python train.py --num_hidden_layers=10 --hidden_size=192 --num_attention_heads=3 --num_key_value_heads=1 --head_dim=64 --intermediate_size=640 --vocab_size=1517 --hidden_act="swiglu" --norm="rmsnorm" --norm_place="pre" --norm_eps=1e-05 --positions="rope" --rope_theta=2380.0 --rope_fraction=1.0 --qk_norm=true --attn_scale=0.125 --bias="none" --tie_word_embeddings=true --parallel_block=false --init="uniform" --init_std_qkv=0.0361 --init_std_o=0.0361 --init_std_up=0.0361 --init_std_down=0.0 --optimizer="adam_variant" --learning_rate=0.00142 --beta1=0.9 --weight_decay=0.18 --lr_head=0.00639 --warmup_steps=554 --schedule="wsd" --decay_fraction=0.899 --decay_shape="linear" --final_lr_fraction=0.02 --batch_tokens=16384 --max_seq_len=1024 --doc_mask=false --train_tokens=157900000 --max_steps=9638 --dataset="wikipedia_en"
MLP neurons of a small language model. Each row is named by its layer, matrix (gate and up: input weights) and neuron, and shows model dimensions 0-127. Each number is 128 + 32 x the weight over its row's rms, rounded and kept within 0 to 255. Numbers have three digits each. A neuron's up and down rows have the sign that makes its largest values positive.
After each neuron's rows, "fires in" lists the words (lower case) most often at its 100 highest values on Wikipedia text that the model never trained on.

L5.gate416:098171118117071143144123136092174113155128122117145108108183128135119088124089157137122176180115139122130131142121124147121100053140153157143125148176157067136151096102136088153170140121107182197142127079093129169154118191213183157147078117139166120173125184119130194118140140111066149103053104156078097074184134052128128141156125163196106141118142154106113172128063123085127159129153
L5.up416:162081130160086171172092028149117151085181155073131125123120165193157120127112165159072113110149122179125089091125124142106089183145130139086107121158098097129175116180181100113131153102139097084107107094107160140133155099085086151122125168216052118178115113145178123134084090109068142116111128111155105166102081116155129124091110086072193136159155103161124101157133122115106163183133
fires in: "several", "more", "are", "very", "less", "numerous"

L3.gate53:068094168061085151131166111095091076118159092181167096106099097089098105096106114098063173184110134119108113173113169119178108130077156118169129120171167096173127172127178173186066120140150127082163145122149117076166132133118148143058152148116147082160093103117136123118111149086087168155122082139201093149179105143175108074112168150103157136156118143148128140128099158142096135109133
L3.up53:141092097116156102127125118150141113062121100099130093213163149134136088069189165148149155121099108112114164139140122137087112101098126141078163135081054173128176136122116123101087117156087153158080107120175165068121126173158186154104091160154088128127147161188096121095151097150159124124139165153105087131129101107086096113159105136196122125100102112152102142177143140128141091087103
fires in: "known", "started", "same", "flying", "such"

L5.gate521:124121121147184132115098106058101097116139092095102134025138051116145126124118062157141142164109130138099109188129101124114083118107176106186115152153160156123151105130109113134118102188144154099077127089161104098113099136116180144118103148105055154183104092104146069085123156129101122051134129070129121111154140122141105140167091143127057089127081083137152134149088114119093097121082
L5.up521:153147129177101158147141135130086104156132131152134127125189128173148118135141080175091117122119075198110092142097121164114132151165139085177100145084092086089092121063121085117161142156167131144106104127069169100195093179188150110104161161101106122194132194135121109165125101142138150108201123157111111097139104088159122124131091098173041116130125160097135132139112134117081161136106
fires in: "of", "published", "committee"

L5.gate532:120112197121143126173104159109139186148113116047114102113158151101120073130098145086172125099102158109160135089106092193099115164138114119180159125097135093118108067160148115141069108123160112079153090143127082176121140123106076163091183139142111165106124122176144137179180102080165018079146115112139095107104088142108137157130112098056145137115159161106157143126130121118091112138157
L5.up532:168189112095117115146117245088095123115112148074162144176077158090130118127109105083127138050125107121141130112161179152125080096142143142144120151042135142114108118101105173129126100126121104071115085105166130102154214115052124132086170076122140170064111123125164142147155096143124134186136089154071124170107125130154141112187108096142100133118105143214200154149107079140101153120128
fires in: "states", "diego", "josé", "and", "conservative", "jimmy"

L5.gate524:124078095153106180160123162136142138096130093117154107121168137123119152145080104186125128124106085098080113139106210151077139086127107070150155135094129147155095147126137168151102126132143157119142159062107113174114176135169144144165085100128071107113083081146108096109099115085159093183063132116124158138148103083129070089154084130170130095104100166084082154133089216112175151140093
L5.up524:059119084107164172080161101140061132106133085074126127124131031155148179166105120126131142167136171107141143149117136097172097111125126122206134130121152106085137133153136157112146135124143095085123154063169109085163045117117160179128134142117139162110113163170157131051118094126130079123103133107129134163135123062165083097171131133138143134148122165134146181123134109090113103104121
fires in: "from", "of", "african", "africa", "summer", "america"

L3.gate180:069114161149124134147127116162143135159152102116094106122158092099144071146102130190160143154096144033099110112159137141086129139064097121100145129194165127174151129165157131152151096084196106157110128108122043169187087119125132136133133171147120078081131094115179138052122103104106099075097096123144141155158112163118136103117110082092149112136135101110087115167130198058122134113154
L3.up180:117131114118159166084121128127109133080162097112128093194118095131133129111118155159101141161050081213200155108148201086165109132108162142143135163140146134168112134160140151091083134082130111171154144111112168159095115167121101166103141111095087106155120155108160203147109124161077098186108194197115120165147032133096101132150090142158160174171119096172127127150150119083163129131097
fires in: "international", "advance", "national", "equity", "dance"

L3.gate514:123169169135111114139091082135163150117116112073150104121117098127101121172125100129135092145116119138159125103078141131104069152123145139088108146163136112095134098176130110111051097147150156104090114102132071160185125137112176133109162154135108147097143124147152093134135183156100102127147144090201077118078144154093193085137140154130119109157109153202189186159126127128127107165164
L3.up514:085144133137172149071125124140091140103120151152117108100107082117150092140138122083085152136110046111098186112178194105134148156131138144115131148143169126094110066144139186060055156162138086134139155136158094125136068181108120153101129132097130159124161190186145168133156069148097064122122157196153083102072111081083142146135042084159157128088119150104087187135091158147156113133151
fires in: "it", "madonna", "colorado", "the"

L3.gate354:093143086100100106157141148094091150140122091099128117215138124065110060068098105129105130080129082167061151143155153146127132119155121144142122110150124125169105082055144174162150166124109108154142085063096157140140037109126123176132130048139114141142154134112147105162108114172134103152067109065098135133172154049152159107138089072202141141076123145139089116104114154135105146189123
L3.up354:145149139136126193124086133131108151135139066165140097128151185112128049119142177098180109128116117142097162085141128160164104179113130115143142094147149106164129123085157076069136128116124155176128132122129131160180095140151172081149255117157156159148135113137128122124120077132146095159156127067083098103104123189150150083077143081189120147180110121164163139106106102061119147141082
fires in: "as", "became", "named", "former", "renamed"

L3.gate113:161092156146124155157089149190115141053096059126137136136145093131154148170105123085111195130094135159120132117165124171107139176105154128116154139124148135066168150102127129146150100143090119166133131128108068141120157142173163150139134161171131072134156128122108044041108072143119124138149135111110124114164117034096170123133106096165144150171116096168104129092139147191078157158131
L3.up113:126127087098113160172134170161105118158122107118124102069123126111150097130082118107167150168098106149111090147103095128142119123122119093142163114178156098136182107130099208115121134179190081196153182181132136069130172155120118093077146154110120122137117177094123116146140115082138159144166115146147107078116105072123133064172134069192086112123125111114091108110153127160159084176115
fires in: "into", "from", "t", "get", "got"

L7.gate246:098049140138128112158138173159154064101130120140156113056163134118100073081114142138139175090125132096137114149133108207138113158190111080071090169118114138129138180120133088139135158141117152073152089144132130102116139135146164125082132116138100136118146197118110132129147189151089180091112143078137135184087176097084068126150092166154116126176108142117130156175077142112137137065141
L7.up246:140156105161103166123094098082131117090088120153111128092098100146143113147108131153110129125110181120138115160107201097135157163176069193143109101127103166103150167118166080175135149135160114176092110154128136125090123135094165172184104135116125151112107126178202148134047190145097179136138124125162152100128136148156094113102094127128149137129159111134099119118102103102073157141114
fires in: "of", "actress", "band", "company", "in"

L5.gate415:104124099048136137119129169130145101083115133103108167075121143084128155149146127123139153103157130115138086162104159153125107143109080100098070146174134153108121031114113150141154113169115098053126071091087128096147107084099130165161208150113137172156118148103137115076125109122121140061134101119177085199084162142123114065133144125155117122179144078151114138118122145120126075102204
L5.up415:118150140136097105143105197109136172155084155093075095070125073131170133096164076100137097152149135093127119194139112176106073165148148151127129150084129060103143067136085136136093109167124183172134155163175190193148086112166138089108086144142149143110056115084130149077183140160108104109122178140154097112113108143133119087171119105137100098131103073180141154081108104159092096066122
fires in: "to", "and", "description"